python train.py --n_layer=10 --d_model=192 --n_head=6 --n_kv_head=6 --head_dim=32 --d_mlp=960 --vocab_size=1024 --activation="gelu" --norm="layernorm" --norm_place="pre" --norm_eps=1e-05 --positions="learned" --qk_norm=false --attn_scale=0.177 --bias="none" --tie_embeddings=true --parallel_block=false --init="normal" --init_std_qkv=0.0272 --init_std_o=0.00608 --init_std_up=0.0272 --init_std_down=0.00272 --optimizer="muon_variant" --lr=0.00567 --lr_mult_o=3.0 --lr_mult_down=3.0 --beta1=0.95 --lr_head=0.00594 --grad_clip=0.5 --warmup_steps=200 --schedule="wsd" --decay_fraction=0.868 --decay_shape="linear" --final_lr_fraction=0.05 --batch_tokens=[8192, 16384, 32768] --seq_len=2048 --doc_mask=false --train_tokens=123500000 --steps=7972 --dataset="wikipedia_en"
MLP neurons of a small language model. Each row is named by its layer, matrix (down: output weights) and neuron, and shows model dimensions 0-191. Each number is 128 + 24 x the weight over its row's rms, rounded and kept within 0 to 255. Numbers have three digits each.
A block is one neuron, or neurons of one layer that tend to fire together. After each block is what it responds to, as a language model described it from the Wikipedia text at the highest values.

L6.down50:151091175153122162138116140133154109145114151114170150140153082123116110153188113126126134129116117154115128134119132138070171128144123110123110100152121121152134105150165106132114119123125113142118128137141101100108156131145157124161124085108069105076108118107167125122151125138076103097136073120125131152144159122148088168155095127106138175156105092125140163151123147109133134151128139134135089138149129110144136110136115140192069154151095112161161090120109094126109156102109167145138104094170158111133117169134101083116130165129123112144099121126126117142089109131117131106
L6.down123:129134165142127111104146108141141114158099111164108128100106122112126111152100104143101141183091100156103147130127103142170112129115103150098164121132111114102130131155150095144121177132168149137116107145137156112150105123129127155084130131118096098088131079169099129144125118128118113148088117111164096098117156113139122151090147133093144160090146134114157130153111125125139119167113163177133136109090125132149175123145154189119114161092171129131142165136131100100168084120115118109156153113163133131145162112169117133128105117119149156089111106105102146141162139127074084100
L6.down337:134125111116090136099127110130141139121114134111134142116126145163125106152119123120077119136099172133152164133134160143142182091137151112168101119131124129127141133161135115146131083159140066110150155135124145131093146128168099113147081115141191099129142117161158154148132112091117109117093115087134113116082130170121158083120180148127114172151135151190157132149132103106140121133111111100161142089126101109130152113106135100093134100101140116101149128152122159112063121188129146147124136129124100130117124145102101166110125117164131159132125124104153151096154086122139114096
L6.down380:127144155111143161151133113100136129144088159115137094130093120117161126141119130107147133111129115144133150113153131161161077124108129156140131088118132126077185134116078134118107124084172134149123177128116140123177124103118096134107163130132144097103131163129064124171118117147102133130164166110098108118117092139107064154169090135147122069129134125133142121123099131121141143102144105194116135155138174109149154083147085140113096092110138131111101157172135134161112135130166155114118151125107110143158151155144126105165105107132125131107139098138125150131125138161144111113
L6.down506:115095111129116143082112119161121112099113118140120152158142169125096150108119109132141127119149084151087128119144122116124188125083112127132150097123136159107119105151131140111130126119106084124114173132100118138133142099123093139123112134178140136130146123110181131120161103113114138091131158141126122135091076091114097159096130113127172146097138157125133139174098155147185139118098092146149110147139122117144112121126100126120152147131105110168131121167167120158129149178153069138099169106107141131120122101153165097155169101099118143135158095118106115080109177153162137138
L6.down540:136104090115151138123120138128093149117084093132098136046074119133134119142123135145136157140124163141153157151123157135128073145139091139109159146126175109141097144099102100159116143116120162137105130147133134137143124110147169135116125135135106161172140132126088122128143141167085136151090170144100186100100123115145140139113168092146113128119131130143109126121169107122139152124153132117131128139118143101145128127125116097164102162141085115060193134135134091115094164137096125137132140096098156103109124116119126135152127107098139104135142119131147129090176184132084118125
L6.down634:071111118131131113140119122116117148112144157122124158062127139139162134131115133111113142172140142090168171136155136118123101124129081078097140068160083148146121109158146114119162164126148138134134145128131118094117129147176112133126116142161160144158082145138129130138119150138127144149063087128117145127166095139097133139117102122079140155075168109085104179146166150142102122117122112118143169098112125138139137152122096124145117119147116086148143140156146140105141139121150114152123166103104102105120089119098147068133114113123117109152142130150145116144111101118148136183
L6.down826:088138084162154154082159100129121112123068131122155175167105186120129122113149140117132172111099135115111124147133069147141140138106117113142111125134163118147158077140131121127138113138150095153083119114121174095115192118076139155090142120160133123150110128140084123131144117148115133163093122148155132126104063117138142137117146134130095117089148158139175138088099126103138113099121097138131119150118132134141173109128146144145113110139109149157139142126095150161113129133140154142084126155149153118095136159129115098089098105123132118118125175129096175133152138114126107106
Responds to: Infobox section breaks

L4.down594:177169101104112103157131124127123127115114119122171156127092102101119117152167109127111135103153117163086117119126135082142111135105094164163115076109137109140107129133152128083186179118132145154106134125156126141111123135121140156077139171138116107105104136171091148168131093147114133109095136132139103086142090131149170128154118098113123106097152117153179135128141146130141124155121123149158135083139156094159128096092121137131132170091135164135101128113151107128144086082174126128136117109090115136142161148113151132110114093130141122142110134170114187104134121143111108142
Responds to: Newline ending list items

L6.down242:150165082119167117185117122128104102114154129129096109132134114122136152152103146149141153112137156113130162142103140144139159113088079110137153103148101203139120119119087177052121150107153114110109156133150092127125164144110144147135172162131125171131064129123143118140130109151127144100174128133141194109131157125111096107142112134113150102155166101147109138130130119132177097126113134126121097071101118141148137138126120112101136112169132115179117117123161105134152158122108136113110130104135143128114112167129112127094137125097094142130122130132102115091095113145160098125
L6.down324:132122093085139112095132118160126132106083125149170126161108136146123136076138106132129116137112152180126121125159117105082073165095098112131150163111130128113126090169125157105156117151113175147126133099143103126131111132146122102119154175126095135149097134172134124127172162106121107132106158151144116131142122150086156157105121126126145106050137136117155096136110137148137135127100142146134099170155127126149134117101107096100154130143136116123153183140177073124155145138119125133122111121153156146091139121097134111103188145145154131098132095125136144125088125128105080096
L6.down431:101149149089132151149106119102106126160117134055089162154136153158130128133140094114130117127120120108150108124123119129112140162118129092133107135141146126120129116109151159143137129128140131167124142109105109099091140114128103125130199122093101075162099126104128081167146157118153158137147152171117158097145146150126099128097135143146101113169087099160174126103138113165117146126139151132093116155135139078152151121123133128097110151134128134161124148139155118107132132108170106099156109074153146080115094139111108170130116142132141190111118124146116115133123189070128134105
L6.down559:095140108146104152127161160091126114175124146135134095114122109095087124090149145119137131101141167134114150068116138127144075158108119162158142122145099134116144110120147142104154167081162142155101122110112132124116104130105084131114118141130171114173122122128121133103088098129130128139104134139134108139119117191087121141123103159143139137109122146106151132092190195157147159133137157132122141158147142142139098120143128146148111093106115131166116137089142117200136078112122100105131099085171169132118139083103130107130123153142110111146135138143121172157129124124123102108
L6.down724:169139149140128092116111130158152090109149103155126081155160123126150126093156120150146133115121128141069117136088079135145112140104126138098106147158100134126105072095099163099153165143087131116110114150118142114152134116112116145120133124134121090149131104179141140175081147136098131164127134129147076129121181154131103150133082112131111212125128157164103154134165136080146128149144115097107139085119130114159159114135113134159129175120132154145152100095134127103152122153065121156140100128152148095130124144137137136102103147126129115143133116143124091123139107118131132152
L6.down749:140150132076158173131102114106133171132113133113141145147121139123166115128121089140143107156144124139112117098116152136092096096119144129124094097139122143184107118135133112148122140090146126150108101074141110132123102111120123093115163147121099099133127132140162096136157156138154117135123125143060169125117131140119125178098108163117140099137141136077191150118124139105119125124131097148110141131175100125119144083084119142134116110141099103083105159150185164109101151138140081136158159144185116155099126115134187122158106144124143128108161115112158131142125153120100091129
L6.down775:102087175090139129140121166121157130132176159176107119100100152107167135117137093140117141137109131144149135126134143118142140138139092133127134145149112127114176144102122096119108126106120135083098129096080141126139159151147108152075144144123177077144184110137103129165135130155141131105174133123107101144139121145096112117152146074134140163139150162096145124126142128104107133126117102154107110070103159107135071154164140093098143142132119173131111102138099126119115101096124161114144118075111107093117108125115129110105166118110165125125114159125138150145149120151108186142
L6.down867:133109112177128108165106134123141088104134102083138117157158126086140118182072146094122112107149157100105132119196149103145121131132146155150122115151107124127133134117125140137170107113138114161117130143087075104127125097135101080110134163123125169140134080078137128148122125168143118169147114104137117120154117142126115101102122128149097148105153104118130139130105071095132127143099148140129160077148135194143150159113118117150173138109108134150136120095132137157157134127134091136152118156115115165148146134129125094091104111158095125192170103130135133112152144132118131119
Responds to: Word-initial fragments in field labels

L7.down14:126115117180144179117182113179148169159110115133132139111113102075156158123143099147138113134119139147160126148101127095150163111145105142130119120109122144109130152146114078117156142138122132164145116145099120088070169099089145129150150176116133092075105118131139128106112122113159099135116139147081141131130133106093111142118089180152153102149087100120132115104113101147117164137113154116118136101129143118093140155071141169120169127129140113132161136119065132113110115128165177157119110130173140158130117119125141124138124105099151108111131110119143101092116130133158137155
L7.down67:137114174095088180128117121164117164156141117133127150142144132118135099107080112134105136112123167107121101158096134158129154132150117161103102150118120145128112152115142146108114123111139136159096135083115109128096147129101132105124124151124120076125171144125123112116138116116115179111098175140160124171148112104114103119144164189174108156154042093143125132163120127139141125159140145128124143127168152113167115113152123126102142135107078115161135080132113104095165079132113111074144134154164165142120128149132094147109125110130162150123130118116144121109081116124140117108
L7.down141:125171137105172130119164111143113160164124154165078102165142095122106117119138132118104135156156159155129138113122106121151136088166128075107103098121155110097152152092135123137130122126108124157134142067099117145091168197123161145178139165098116099129113138146145096122104170120106101091129098073121142133132125155135141113143106150132130152136067139135132104173128136146129136156147106116162113158128084107134167135166123127131141107147072101139122126158111094144119124152166122109137123153125116117111138121118188102121135106100121122146159143131111111131131118084122119095
L7.down396:095140108112090150173150102112157110132077126129166137118109143105109159107146134134153095125140119155110191153092139153094135152137122150081125092179092150117116125099145172074149069122124098108142154132140131117129102117160073187134153138128146121103131122102132094118141151106148139130163136101151132069139146132165124135146138176122144127129108140144120185126128127140142097098115141147154104148114147123132139097153153120119143141163126142077119135109107090145153098079141149136095140124069100119138127136117148164155129125136125093124159127139142100143146123117122134095
L7.down456:139127171155154158137153143140133142147107111178097125139126141153139121106090137138143117065100148128179143128129118136135157145122115090133116135108147138110110139104140116139110132173126134108210107142098127116155094116107123114159138145137078172111130112158104105112115097154125139147124144105106121097100146115078131135092125145094099120116089170160130148109156169146148127130096144119119122106136123111102126085120133111118132135129064096130099105138147152139151135086155125149085159124133117183123191155131140127088172128112147135087162141122142071129161121113145146109
L7.down492:139174132090151125106118102141113138117144121158120151142134150108141105163106108117130110123111151129111117138138118107149141128140122105134113123130094091097145112159138117127135130137164148140141089112114102134137117090130173140123151142135142130156136113175106122098088143135140171103127125129137105123174130176085142132108127168112107119137087115125121098081107081165121175160128122151106134107154116196161140110173104128154159145128111128102139132127126131154145119107158076163082141119098162185140090081116155145127110090135182145113098118140160118127119131167062088135
L7.down665:151144147177112143137169111096111112104106131155102151137109116136130150124131168102139097107090104117148130115116137146111082134121132156104101141118125107129140174173134114156139117109110075147163118117141098154134123121114074091123115154130119148123116134151121133108155098150126127111161154140138105116129120143096129132102108163172146133120048132137135153092095127070126143123086138132113155125096105157179109102191141141103118134158096078180077131121112149119164171103149104138132129096195151140135132155114131123125157124093145114123156133126139147149146144136108104126
L7.down879:109123149139101147120112151087129154143163121152134086111177123125073124133103103150136119103114113137133101161133128157136131107138170152155121145112113144115136146145137175091139113116093106116115057099111113138166151103065142089157105121188109143133136150126118138156158136095085154110150110095122091119114146088129114126101133176139071163125128130130115155121159123112169130116146130123116135134171113083132140122119146146138148164164112126168154103088111110151122135148156118112119121148138156113146150155161124088147149105127150116139148181121083101112110129133086128088
Responds to: Inner digits of numbers

L6.down42:140165163140135159139110169144171117122114126125114110109156137119104110148104149111106156124142150124152145131120165123126157126123119170148119143134114175150123131170129133073129124111116154102136140137149115109103142156115127164105149116101162062104137094093138120152161093106104113136194076101124147161078155079103127163117094118079143108113122156157092137077130136162086098151110127134142114104127106144139136113152144181108117131144102108098119140146142091128140174077161104102116117140120117145090132118116133169097140155144131110124169118124139120120089124147095117132
L6.down255:137091171108138137094117101115099155089103114137136164139130114131093116097127101124137137119134121146134104125145139088120129133123125120090128142120135153136097137151105167117138161136135149132128097138124099107094113139146144164175105122107094154129125155134178105139102156117092102177144177128158150093094113083128146109185116137174149135160106144122108145124117135133129127138124129089123101146092160152109124149118114179125110109120120181174140135104122149135148097139148120109137106152109209090076111120110081163098107118131148124158125074172131115162117120112130156119
L6.down305:106131164112140131127116130092126160143132125124115178169118145119127141142085136147090137133157139158125130150097091135109158099147163132120159107137090092117116113103112113108120122124143130172117137089154118136146140142130144130116140102152152103183159174153114124144132080150127158112184145105131116136079182092059129119140144107110151114120107173132101134124147102119153127143086121138100039163119134145158090085106122118141101162087109103146150141101144157090157121146134143130112147116106182142125132138115098140115172125106108156133119129110114134139150145115122143110
L6.down332:152140100132114174139141159065083098165116154083099169155150147140151136151140122166123116127121142173130136111103201147096139178126139125156121129127138098162140133161119149143123125107137111126086155136114186135141111103077137138134123130096105135146137134119113120186129150118079146158125114108090146104124102113121094156131134155121112120126135129114086105101118148126119150095135117113154092104094140123109130072094157147142121129135130113120117123108160124138104088109107136146140152119158136188117126117103115131155124165138159146091138131112112155071113123176087145126
L6.down674:119159137140135153116137119087126126098135083111109106125152141165114067125136125157120134133172179085099168162098121126104066197154069128125172126151152073135135090128126142112124106144100101134102117128120128132105145121163119114128104174114166136135108118108144135116108145099137136159104161115141109060117133184133094158135078154126150141157115118090134075147134148082151158138115134136143151153157157089122142148131133158150096139128121135143130125122154129144092144105153111131148148116158118145114102122158130142128135108146108128133143146094135135100109106129116139088
L6.down701:107089109139146156178119143073124123163099170108128126116111127146149086135134093104086147133132114139113110157135123126137090116131135149106111138149171108120126068142105143159140116114166076112145125104133139132134132145095136130120147138146088075120185137127168138141111140158117126110122127113112119118120131183169134141174135116124178136143145114135146049146116123106133118113125155090127096129129145184114131126111132141140058155101120086134136108165131116115138135105125153163124116088136101093144145165088111141160136116116154136164112112144143158131156076129127149105
L6.down778:109160119116143144127115139124138115117157146161111091155140060145138148137131137107163145117141085096110107122128094143154143134112115108187109125116111124153157161128137137134115114122123142131114113114089068123146101134113138097164138181147143130093150135118140101139138119142152152155163164179129154134173128116170093167156139159140089105143099119179108107192119147120147161150080138099141106106103174101127111118114141135167127137137129113092124161106141122106140115126130144125106103100132144161085067159101115144124074124135121089097097103135113133105148132109150116120
L6.down906:122158136142123106123155128109121101144144117111117098155152137110144081154134119142108148100137108127092125125148132168103117159162116128105146112124136114110159118175139174141136105081131108124112133124100114136180074098104141118130105128147100164118142134086172093121145167102077113171117164095131128085116095108096137162137126164124143127118091118090099083125148140150113191151109093130122134099099130146149181123128117132134095144145119125112082080122135163147145123096153155154124134133127128108165174160133138147119113166078144172129133122163142159128117098139154115146
Responds to: Day number before month

L7.down30:131143145147105133103184076159108186083082145127083092141152118104103140067163103114151119092173112133145090166107150143098155117144106136149086175148130126102176121127130108050141124131111145108141142141128146121161109162148095100142115128137168141126115123110109132124090125170142113163156132120104142118099129128132129093116101116118123097123116158094118110132164114137153114100128164153138130158126165125107139109148138159139129142096109104132154168131098116155144112123103118132155124139144134104076135156110118126142147127153149173128165149095136131111114099147100125160
L7.down86:142129124082155124134127127116124160117141124125125124122128097111156101129124147105135118129139088084078119125118191156109132122109149115097125142093074143159117110110134124124140096111121119155073145135104126123152123144186152123138122123161130141163137141120140180163117160138144147144163147149071127124154141115094157126096119067154185118115227140124160152143117097174135145124152136145095144095128141105131121111154160129145150123097117111151108122151120119130059119138137111125132096138132074149138138106156107142138097119070106115125128143149121147115135130097120122123
L7.down154:134094168163070105132160137139117129119153157113083104147195107133130106145138132150106169145138122097125128121133128110137120119076117097085084125132134103132101098105135113110157099096173121145121109138093109139134112127172138110075142159160155159144117122049083116126102110129101150103080119141103135129161127141120146190165153132142150097133138161109161134148129101151144159092167148155139125125138119150119154149136158105152157101116120123129112125122151128105117167146142139114159118116149108137154142085138160094153092145154127149139121120115088138130092130130117151105
L7.down215:128108115120146064135100090145125130129089129131085121143150128129091119123141111129097177127156109135152124136082162119131137142137164135085129161123137135137170105081118103144118158088156097121074151112128111154129125144165106133104127161098117132082123112138110119190126133170127135109115139160126140129176119084147116114106147048161105097118204134136155143128142178171169158134111147118110119120149168114135134148164143116125101120127144154151135114130114115143132169160114109129114112131089106159118110116157165103127113128099117136114080156107138125111147132128141138126
L7.down413:139073108143155135150127127152155138121128138199163101134086118134145102147110110156178108107170132120161125114100098138132107135171131128089161139120136108145125093115124114152149141127102149083096124159098161117151104117120144121114108113146080152127133169123118105089148130162133110122134140166112153132121171123113112145138144136111115128138128117107135138129112100114115137133126100122136115136117145142145084125152063165132139151088150129109118152141048143142124114078110142169080125148161125133139107149097118174123136137132156161168120080116180127122127175128157089099
L7.down808:144121132180106112141120118099120127213100093144128086150148124116137151143134169139151135107116103139169133135098163140146096157111125120159124110114106131149129171098106109122144123127135121118146117198139074118088125130142144172148119088138132112134129143160130084149112155120114126137123106143097105121121147118155095112139105115139125144116119134112121137118117125105132120167134075129104084193140146134073117069114171129143119112151134121107108122100155120115179155119122124183126157159101160157140119091120136076139129131107132126191141143112131111131109158117103113100
L7.down816:146108157149109140125123085107140153124116179149126135105139110147149126089160127105097169127181162125084136089144159126139103115144150115122116125173137128089109148162124157097128104129139132091124099142129106117146103099113125145118095154121127095117135126127149113132153185114101144134083194143086179126153079137150162144115131160112150112140139102072141159126142170111192112121101153122149107124126120133120138115145169146130128101093142113147152144139107120090143162074115105125123100141081134148124132106174084123099156135134114141088143120116149115120134094143111150121
L7.down958:125132117129129093163136150131121143104135150117123113106106112135132127133154164137154121134123135142077146114099145149129128117118078164128147142124186095141135125083140153141106101179125102148116105104096142159116095126109191137145122140124133111089106124131084139174118136073119160125087116103147122154143148110124120132112114076124157116140132134122092146122138131157163154111132116140100169129098157173123128122099106158158125092131129119117114182111103161128073166084115100144124106138165136126162108136149080153145147114154147133100130181160086159114130115182092112124
Responds to: Predictable mid-word fragments

L4.down396:129112152114151139117119145134118133119140123118134149146098083145160154119139098090132142109115101152131118103120085165170138147137174142151124077143091116128145150164127112107094130132142093157129093114081132130116153111192153146109109153126124070119178118166120120207128108169080150103131123109120113128143139140151165124141114115134143129097152131144144126143118115106144081114136133155080098131074132109151136108147174089134130187127128131147142134099109113121119116102166135120116139092140132117110119146124080123130160129119163147091118131104081147102165133162110155156
Responds to: Time expression openers

L4.down281:121139123097130120192118126135122125107135148099123119155132080155131084154112156148165092118127094102132155112087132141142157136139129118124143130136117155135143116109123133162144107150122139105149122135147126158102113152136101136135097150117107177162152142126083114100106138126151090137105089184095125078139118146098129130170166160104119161117156129136128098119171124126136138122138137106176119126061106074167160133158124140136126129158124127130120130098105144131130156183158110107107099114121142113163157103112157091104143148091192091149148086092105115143151126158106117119
Responds to: Leading digit of numbers

L4.down723:137108148123139140145127132111117123159203113183140097157137123165155130102113141126156148133148115136139117114142142141124107124110139079065124171127131143176141086096092114135146123147122103132128153127119078133135142125123126163112159177166111182121123147155084137132089127160106093114099111121091148093114130110110087113179125136128157143108156105117158164115128145127132117166114100131108127092112157072116116166088115117118142143127142083109116172134146122089122085110110130135105117115135124098086146149151097135125092153153109135143126110145137132183142141100130138167
Responds to: Acronym continuation letters

L7.down53:152098116149138148157144157168140148111140121134189165102142077135119124102150127106122148171128157118179157107124141166160130093138066128143107121086146134121094146141091103139100123152136104122108148155128101135126106098134182116070129100100123137143117114169152092127139138147126100119129132143097145127125116151096135104117123129116113126152123136100134133091178120165144120118110126063090112128110153173154112156122145118087112127149080136140113151149156167117134129093121089109142175139122102115135124125096128079163159142109143118117131120115139120108158095146125179169
L7.down275:135115126131148131131164120122111099179139125134121140185143137180117078131089132096168130153136080114098157125155076106083089130143132132094105138090160166123102115120118115143113199141103125124107121151103150118124094103107076101131134157115127113165117166142134127122139112164086100125149133154148131128088094106144094165141159172095185178124099101145144117164103147135138135093132099166135104165110174156139121132119141120127119151147086137129140136128145103143101128159127104131099149136122115125134140116090092119160152135130123151160122151111122114117121157123114103140
L7.down278:114116126150110119112110121150126119141107122154122113098138070129129152111162118126148117159120103160161130134131104143135167164099136097110094144138146150172144196163112140140101126136130110120140121131134076138132118109183196112086116137125117113115092168157127120123147139122128151121127103117108117126137152087109106127082119177137114147105144121082122078097140129110099125148150083123128112162150131132100122093154157107105105102160106148117128095153088180142106105119146162130164142110139143118109142111102124137175185141163125160115121160125100150166079114112102160125
L7.down281:149125103048141096091157114113089165152108110146125123106106101112116106169140113113122126108107160123106104152166131103116159146130166118162068131121117142123143110139157105151109147104156129109115166153091091129180121107121142130135144102132151157141148141129125105180119084123127122138137125115106150155099115137110101130108132108141136147123135128144132164138123136104045139104134154124128176102153113133140127160150128128139108124120101168140099120158123096131130096134166139068151145143129146125107158120105109147178159164127085139126159080123192141122156127106122129155
L7.down414:096110119178149089118162151142128187111137112146119092133152120086151131076133098109105140137146097142141109133126097115111111114137140145099110133171090085141131125134148126198146150144121091159106107131104118139144149163149111119076111126161147142143121077127123103092166144100096126126147108105156155110111146116111106100149117134113121148122147132115128146084156113144122109119139106146122150121114166146098137064137136158136161120145156126143172112151114092078114140088164131136146094183135135115165083096116137153145097090155124116111144133156155139112127141177130142132
L7.down801:105081163151109082123147165082117149138092134174141124117116157134078104103156122108152090135124132155151130130118154127159123124108130122135156105094142167095106124112163081166106182099106130116115156147136125123140143159127145154106117138123102118147134167142156125135131163129099152082097117119097112133160102137144174125132092119129110093131117159145095139157147143094115109113169130133122080122098139101107149087162114127157076159149097135093133130141148154129121102155139125149115130113137109101173125165115174127115134097171165139130141124131092099085162154115123104158
L7.down830:126137158167081103099105161134133129164122142110137094162127148079176138113184162116155133117140124139140144138108173138134143148164129151155129120163090083072124112122116110086144122098107102138110133102165119128128112102121121127154159118126097130145109105128178124108140119123111116125127114145154105114145123078121168108115134106140125117135135139126097162089110138092164124169144098089157126113133123097119096114141115152143121118125122106175161139128115165165075114132148121148151182111158088135079137137136160111139128133168163111115121095148115089129096161068136131149
L7.down865:170086126098087129163120107130138177125135120154109111115122097132131149091112152122132138135122123097080142152129130127084084151106135162136117100072117137106109114122127156104145131131148139116102105159108110110139132123134141093115091138111147097145140089132126123100191106113122092141119109125142166136146086145116116126095114149155088186152160200108138105116118088167123168141122145182130114110094156132141134118143114167108109122136136151159120129178157082111142075115163144125134131126105121149105143105161159127147163146136147125149150125122160138159107118159083116117
Responds to: Word starts and list breaks

L7.down42:134125127157115117196112170147085100124084110131132108131144143113110142134156099110074125090152110133139094126111140116170133109105122149139099102074105080107130150161119144125100124160123131112104122130145134112157123101193121148095097153132170149125112147134120097095129110145117146090124134125113145111126121114127108150149120107147105146127153126121107136131133111136172133081140158125153057143128108152143132083183092119156172138130142161188146145146120156135141145076146142166153143091101113133125093106117081079132126144114149148159139123126118173133139132152128124125
L7.down267:116111161136111099164111182125055122162149111108119142159098160127131130112109124122108161131130096131099115159161149121129143153113131212136109153161106140133148113141154164156095138087154080102134160119137148135154114087158119126170134116096146133155129119136123136147157092163085139115125137136083103106082083149104121148141163087123127130139110138130159103092141101143129144115155140131165132081129137119148078128123108174098088134149150144084116156106123127146127124139141147138141100108149116108129113101096127074160117161111159105140103134149124127103138117147116143144
L7.down450:081147142144129134112131141139145145147125162173150120122154160158100137121131091125124161136144110142135160163082114143118130114162129100162118136155113102125093121128113122129124172158087135113161095097125130145121173131170187125122122119093126104159124146134132100188133146139111122139130117098142100091113151132114121120149081094137126140138033120144157116093121128153138101136123077116106140156162112112128087109128124135142118118088110200154130107143122141143176096119124138107135143097097190130140099128116101162127109129143176108130092123117135127148117130118133121081
L7.down567:132126106128113174110119139129134115143153161127116155163129080115111140171126108106103108117113131159120127127136140123117103117115129121137153124140100085146124094140164118129097137114132104118128101132141139150104136114156101129126162121131104109102081138097130151142146139114101144140150107117078112138097134156172137158164137104140119106159069197125131098126109079152145163095139115102149117141052144172173145105133107127103111161092160094155128154100112143111152151152177141105118095102111148146092109156147133134100111157124125145112109183113171166168167144146113121142
L7.down798:156143080133118123153131106140154095138088134128109128162155193150102124129146131102110161114102099152152152099186135136120158112146098124121111142138167107151137145149100136140102137099166165155072112144096181122129093110125131123123138123130128137134177140126159060103115139116141107164096078131141113148130108104088131083153140130093141157136103162136097138124164150179164131100108112111128111142079142107105153140140121111133120105138124121138101164155110114126082131127085173133167129123093120156153146116128135148115092119108151133136118124119154125082146084114147122132
L7.down828:127115101160107113111129096133169108128182144131102115124127130135136151105088124123095124145121134108104118133109182148116133143074112132101130119203108086092124138103103113126097142100101161096118098131133105146133125150134116137114162097111165165083095142104124147139156165114111073104139137114080168111097094129135149129150129136139118141095122138160108166162109104131137119111116135151161126168120144092143116090155114138097129135134168119085152098132188123124180130128106158114110164160163116164153123167157150122153119160085138121126109160154129130157149139125131115128
L7.down834:150140153159093129125119151079151167106154116109151141134150153122087108106071127134136132153121150070146140134123126130134099126148116118099107122184114128118091148156128110143129108145125130154077106109154114105121107148102094139099181133138142126130096103112105143151151138086112180104099098146075091100151136174157125118152112096144135111133135105091136143142150130154132108150167119160125107106094156113112147103155096144129122142140116134148164081139121153105107142140134128158160151113112182167128098146099139132115120110134188105123096164129127158120105171114147168102
L7.down893:156109151115100139107150139086122116106109114112143117136140118131141141078126129128135132153119077172101092125105146146134071135112117129102116106182134153105122140126170146167112151143155144135107139135106127072158137164132106163125122118114156158144180090075113122143123133120119143128096111138132159125114143103118127104143115136141132137112074147170193081132105110155150172141113147140156112147096149117121143129120106142109134140097144139105125121137114148110096058119174124150131083168178139153083111124149118169087124168118098128108149152120141172138113124105150141121
Responds to: Day numbers in dates